config = dict(
    n_head=6,
    norm_eps=1e-05,
    parallel_block=False,
    lr=0.00964,
    dataset='wikipedia_en',
)
MLP neurons of a small language model. Each row is named by its layer, matrix (up: input weights) and neuron, and shows model dimensions 0-191. Each number is 500 + 40 x the weight over its row's rms, rounded and kept within 0 to 999. Numbers have three digits each.
A block is one neuron, or neurons of one layer that tend to fire together. After each block is what it responds to, as a language model described it from the Wikipedia text at the highest values.

L3.up127:545557572469483448498500539498574493504540517511512487533510461472565522514543470494491466445458524526529477450520536513543430486474553542533446458507596551537500532512482487490462505553523567495495438539513466529526483482506531542495564471510474509523521516475487504432533534445457524539507512561471426433573437488536503485479561469473573492478480472556477487526558497484486480486500447549482474525482524445510465463489479531410429420464522488550416482489617475524504553458502450512531468503409462447448530500458574401516508491485447567460486518465584499559574500482435498518
L3.up155:412492506443503524455497504531495444512537510554502552500448470524502448545498518505499432502491483462530509464540531432502471516467441547530475430491481516538559482523483508434508513551449509528565541452558565535529508475443560487450549481471487530496450411456485489430495533514507414544507539559563483462499503524516412442581537442495503459426520496515517542543500506513537565534487473456489501520453475452518542521534513525524552452443556482531538493455553495497541517455423582517585538485442510442478437430462492477508520518510571501430500528486544543513522529495480604421
L3.up314:493514548535517565458453530481515491457548502537507520475476427491515525513552559461527475432416538518537475464543480530461471452420536469544491537475572509499539543478461528493517575489512453434468493502517570485480464589472520548452540554489529523509510462474565518435451482467521505610535479459517492479568475473433507407480508411512562493463474431558498512524461503434487601528523469524418454511510517456489481449498520523416488454474521512536481467537586523457464488532532500536517551485574494504486455488467495483506495531494419491486547581461509556496562537534554514499
L3.up425:499506455537521420529553481463489496473527580529584460442527506512445523478476442388499459491459486459516566476487536569526503484456482478493494528464523483515485532516562535512438501533558524446470476487468570453531500504499507568437583500444455547427502527502596483419423509489434535448451514533521487520582525523502520501537466436493503541523578388478507485505517483467477430502506450589473518502482531447488559477415505590501473496479527479535469521481534545480519484463493451541493498576486509545509501465451469487549510528485487474480480527502465536562512462556558566483
L3.up469:507436562515483501423461615496512461555469576503463465416508508481482564536541449487500480434452462497503466458490469494540484476485439423481452526550549500484539522449421531548483554536561500515510551482582524506509553506466507497498599457507422515450506462515528487473515469558476469495536524501529548537491400479529518497473473525544530515463561495546447518525558454538509493496482455514508568541511579507543499547517482504478473490482511505513491507571459479507508510507546471539532515487523463439560449489498534411465546484459527486445397541451552453486518510522386558454
L3.up529:499472543514556527484527544566523456512492545479503444555533515533485401457522473454479533479420450464549464579484537479479514564477487520541440507483486458472481518520560526523517504535478390474510448469477555536476496490556497542428566431501487524546442513584490504471509470519472548510545506478595510456566500455464519433558560481499533543450507479495470561530516473570409546496507444491483466458456498469525480471483540486506492562505522550500486470529395471497488520414545516537525455437454490406504539523501530434503560488524504559484521490453513517453509471501544591462
L3.up595:522496434516454520492553510542566443491499538526485459521495481524476513507498478504515575522477535507560550469596509590481479471529468510458503471490521457528488475484515514532471504466443568542480432392511550515456487492500537556502613432534496581455476433512473483421469500483552410493499473487571451490507492593505505422496439489445503556468488465487394495488515604431474519523517501510498526550487506497499477482449591524476489480482550496496493436485464577500573518458487515526516524465460616522485483437444480527543510536494505451465553509489543531503476504520475529506
L3.up653:519469496468468527425486480438573531455516519510511503447525507486534554485504465519473501514466479576462485512480581524543418528445505506510514523495595487564490463464519516506513497541539468463511493494489476532504541546472568474517565452514511427420426496506502470430502511473471437522581431565563486450521505533451456432443539429568496479478528640500533499525490491423478555450530462472445611503511515421514478577489498532533513522494516489535455505440506502547559451521505424470545529456485490524501493547487566467525474524527502475451477510514540540541546463484437521514
Responds to: Mid-name/code connector tokens

L2.up102:509554480508527484462516579500522583492466537509585527475513518484489538500501521474529527561593522464518445400578516539458484418473480518474500487514539447526544421470538472468530535517521522487540529433476452478438515504490577467515570426542471503549484484481495513486446422488467453458457516451440510527480479555480503451514540537505492500483477517452500480519426520517465609491512556622430524519525484474516517471453522517551544504512602479527491537473495510427478499481486502514535585478399485462513498504498526514474429510498558516503541579500511508464543501475471495401
L2.up127:514534453520484538501534458406453432526538533452492551446541413511475457475537523538485534517508514459509454537531546512393437405472482539424495520503519568488523481527568450474505570496485457481498488524482567441464443510557487492573490491440509480504506506491500570466461488523493463519474494470625492433487519539540490515450550485503541550546507502475501544594544463532476573533457468514563446508466484417458494558491546557525518542450512534506433524470511500524530443512518496520515410445461495573529462507488522484461526459471463442551478551495503526503521544526505563539
L2.up236:551557494481508485523504542454514508560511520475533525561584557486467448452543461512554504539454441478519456482523509565437496549398510465508470499486445447535508458483460503465473515485489471478510542429453482546480491565465476480577538472462533508517529432524524497521426477489472519439449469501478485473523460519559526476520527502492429495517562462421502542513461474534498525546475502498405510554512503452401509436547517500499538569436552576518539530500579587508501436482531533467532525544467604466543455482537499564461449493517516523448509529437468575539522486542442500499
L2.up752:490544477427467489526513457501535430503481544511554507494505439538428467485509473472463534518563535478475528441475491512543493509431468467462505513490521452505497515468506509431568527496477515445451541464398470412489478542509610520528519476498493502468446424518528476447536426565507483458511485494543507463503485575517540462546571499494473531550539559542460518543461500507512566514393552569460510468464513480511565496471509518494562533530591454481488502440497460474520510501488428542488476479461490570489465536460569501465552466476483490464493535507494544514632580528460539440
Responds to: Abbreviation periods in names

L3.up390:470425495508519445489501505495535524440530550485593487453523467442461492514554480536561506498502486482470514522542471516538468483495417458510477561451493448421569531533538462569521467502479475482429503535458478474520555542563537511466555489520505506518451507479441509422447532512465495457433526476442463420508559550467504431569491487477547450495488451505560502436508556568514516470504570507507452529481519526540563585438480498500575482487536465511539456555531499387507568489499470472553548480506441581506460544509523530538476526496518466459489516453554533515517521560573546455
L3.up447:481584399541508478539544426456540518493545538572561470531505439462518476445481433503521467477485544432497485423488550455487506495510438482425484478488516536486440505517578504516548529564479534438491479506518569534544536513477568537552559456477486548459458452429537503545454499489471485512482528476502469498540548505489498441542580466508507516464471474436507502464486519469467496441495468511553560460494546454495533520413520562536497495533512544512527481502505513443553546510522461465508478517411543492474496528438483556475568514484483498402467457524516540500553395504592562517
L3.up523:498501558515481512466572560516455520433474575470500444503503506487515405515492517522532532556487451531563534502586467519458524495438418563457504532493522519534544438478485539500499506517513514546499519553505554441459598539490543484438494413530456479507445506441521492460528507532513461492443541532519551467524456473506477450498517463492477521475525527494458573506522474452481504532481443592431556475507503442527545501448476502472495541450589466514499523535510508428470489557460552457470535530489462573531436427443464520478550499516566417428468526424527485518580532530461503524
L3.up547:470450487545570466566589548484478531415562572524490467449511488487521471492500462557550508560585465501504486512512477539473518576448485490480542452492560461500493454517460547521527609486513541505449417478426534497514539579561511520455492437494480423540523460413463590559477494477399459462508540498515562458510459441505542458475526452458544487510520498525534501499496595507515454494475529483551534505564521458494441511413506507509505470486548510424442439450471562484537512534493459513510479460507518503501461502475519468478519525481573511446486528504532528471507492510493547447
L3.up608:421469457511537375543498519550513514509547525547560487514486470450458585493497438435601538570538484485480495540529503536506478537481485491505443467449452537485548488528514520509491514477491484518506456528546414465443548513571503520489560504460471488475531502422472486558471445429486473448472432472473500493470556542514519488564524456517608475457518536425528482566490550472450483420503477555538545535482480459475468481473537474537488605478511497442487535493447533496531567441557422494493542443467476509524473501463532478563520523540524479486516461469516490478478522530553496580
L3.up657:523537450567567494601517447489480459389566500508591473561496510477410439524476425442520526468511469471525499483574510535486530421521506519464494510413459524520436515493449480540568559525461450519464460498466523509527528557508542466464526481545457507488445574444445506427443510508496457495458559533502503477490539558483512533468428441501541491450590486504509472510553556519471499423458461483429526447460498519513500531502534514549549474521481537491462519519421571463528524475481454509548540462525515491515545508452552557499509446499466541480544538493512494490495501544481566542
L3.up679:482463480415426465553478504523464511467571587560474421566513541451494582453421521468471542499537456440472463537544516495434471468554531483502462431434569492479531497500414515479511469535516464474498472473528529444486519567496498552490475481457443590421516435466505456501527477542470592408494505524511499541455459596521504511557481465485485499510458496514491482509525507472554517477547520455519508441436520525580539594417541534532542507487508482516547503539554489543524487516500527559471508538492495495494445565523502509469516470494546468438503499470572507504513475504466528441
L3.up707:522514484484498364493509438476413508446417617562485501514500480522437484525559488589496518451551552482470513479548543447525460522522411461508531518453508491553433558466512487458452554570489509511547445475499513511499527514499478446513484512435544496464462488434535497507440474595434510455519531492554453518469512566469462453536518442517523455444421517538502472509497492520517525483492499534495534461449513510514559562478522502554507504479412523489506547482473482493505526542572523458438533503457547536530509520460517535471554513471568509480462520506573574558443467516549477503
Responds to: Second piece of capitalized names

L5.up223:497457444565485516464465513480552519481536560475539495511459420482464495522465435467562500472496512481533442514498468529498455486533434465477468483531534501445498493532487550462523532558509509633447455528434499524545553556521534481529562501474506545562506470430534462583425511543436455486496478544498556539577405525479524476557484409444498488481536444428517514513555492468480567456504442559456470500517547494494495471466436507483506479488478504521452552505537540479440539505451502535455500535428502530548523489512507536509549607515480484450489459445510496550567475466520452565
L5.up290:501542503441521412482566481529429568439566484538497465480481452421476485498521410494559529434469482447471461502485534535461485516534536485529526470528527574528539526526465512529477539536492458542492511459507476467518499542495540512497495564527406548523530507508559479458516494425471592489407483552489495514479458503531500528553525438463553535538529388505502480573536479493391479488549444503472491553510521542491497517510517579547490470525577562433521513489550442568505490476486467574499494501447526395469560450478511531540496486525475523481471496515518516534501427485440498482
Responds to: Second piece of split words

L2.up32:546485515555487523481569517420544500464477572479575435517557499413484474493500499491488528515529549433556510497473508506528555492457451436466506426506523533553478508528496528496503531541501459510510512530512510561522491535501510472460537436469460639526503505474468458454560537451489453499537490454576514444500462536519506552495453459465544614538470545424480511548508460495410431516490507488517554445507559487538509515523535616487399516467445418540524442488484539487490465472476532523518552512488474583510470476476485490530444482500434493499471449467526471516481511554480555481
L2.up118:578486507547523509559573518476529519506472538467538419487516504461520427509484510481463456513527530440542522523440539474542502504442428465503467435472517565560519521495504491539531535537459511468522505502519595506506501499487502513480547429414453593495498488458457440495524545473512498542522450481553521498530455584495536511528453439455559588523467494466503565520549490478434442504511558477483578466493545461492488546506533645480388471497460422545468445481516559533500501423516541527526484514478516563477481455480485509513468481512459521486478453531541488489511488537447577501
L2.up136:503523479561562550491542488466494506542542528459515547492533535494483500506521503492479445587511533387481470515447531508513405488407471469472504478529493612545530507453509508465469497513462462442534446499464468491497509510502602531536565434463519556488485440445516430462490520506541460466469415502456531431514535546550577506558493488523483608495535494547470586508438522517463435481438467558525538447471505419503473556514479540502531521493510513537535487459548554458462481457503531522564509481483553481520440524487514515476464486460552494486517545505480500570562433560468511514
L2.up548:520427504529520498531544527556530519486484491442507454430495480429533480486499499507509521554532593401500463495448540535503514510460431444452503413483518565559472467486522457546459511501433535489558480485540539496479501489507516526488572473487486578469515506482450457467540549499565475545504432462554505531561476524491525486517491475467535557525454527457480555517506459447413462483490593470499571486530557463494502526538497637443396500469489412508514428476463565503478513444515527551527528494451550539488466523491497532532453526498520539521482490489521453500519509583462572492
Responds to: Intra-word joining punctuation

L5.up684:515496434449509464553472552512483483424495481490491475478528547462527552455509499479550484444474521438519544515549507518458514526417454551501515396510552536538444489578448541556444513479469473475488490499508550455539500503503619490508607424512530554542494446521473478459474475514455545465482473514523462449546512513528546452547497462486533468498528545494490434476591517501447418487498495518518461483540552471452550525532442530491537490385501537577561430499455567579528500543522466480519524467544534497488473505535416487465483459499492527499470502489494519547489483477427464575
L5.up714:496564439441460484499555522433531479482502524448528489469501473486500522450519404490563475491472541563494470452481516537477496519533415465507503510447485507495524555501473539504482512466524506511475506485563596463548476472523519450554520535548473503430490500425433496444491497479558419477546437463419445500547545453562530467535489430472508464526531485481563506481565510526527494492443438474525542515572516491521519517492551513452537499489596505461566454533519508530594557536511475487448530457472523497529498592480479448542457498539500515543547519391565450513464431505443448516
Responds to: Surname word pieces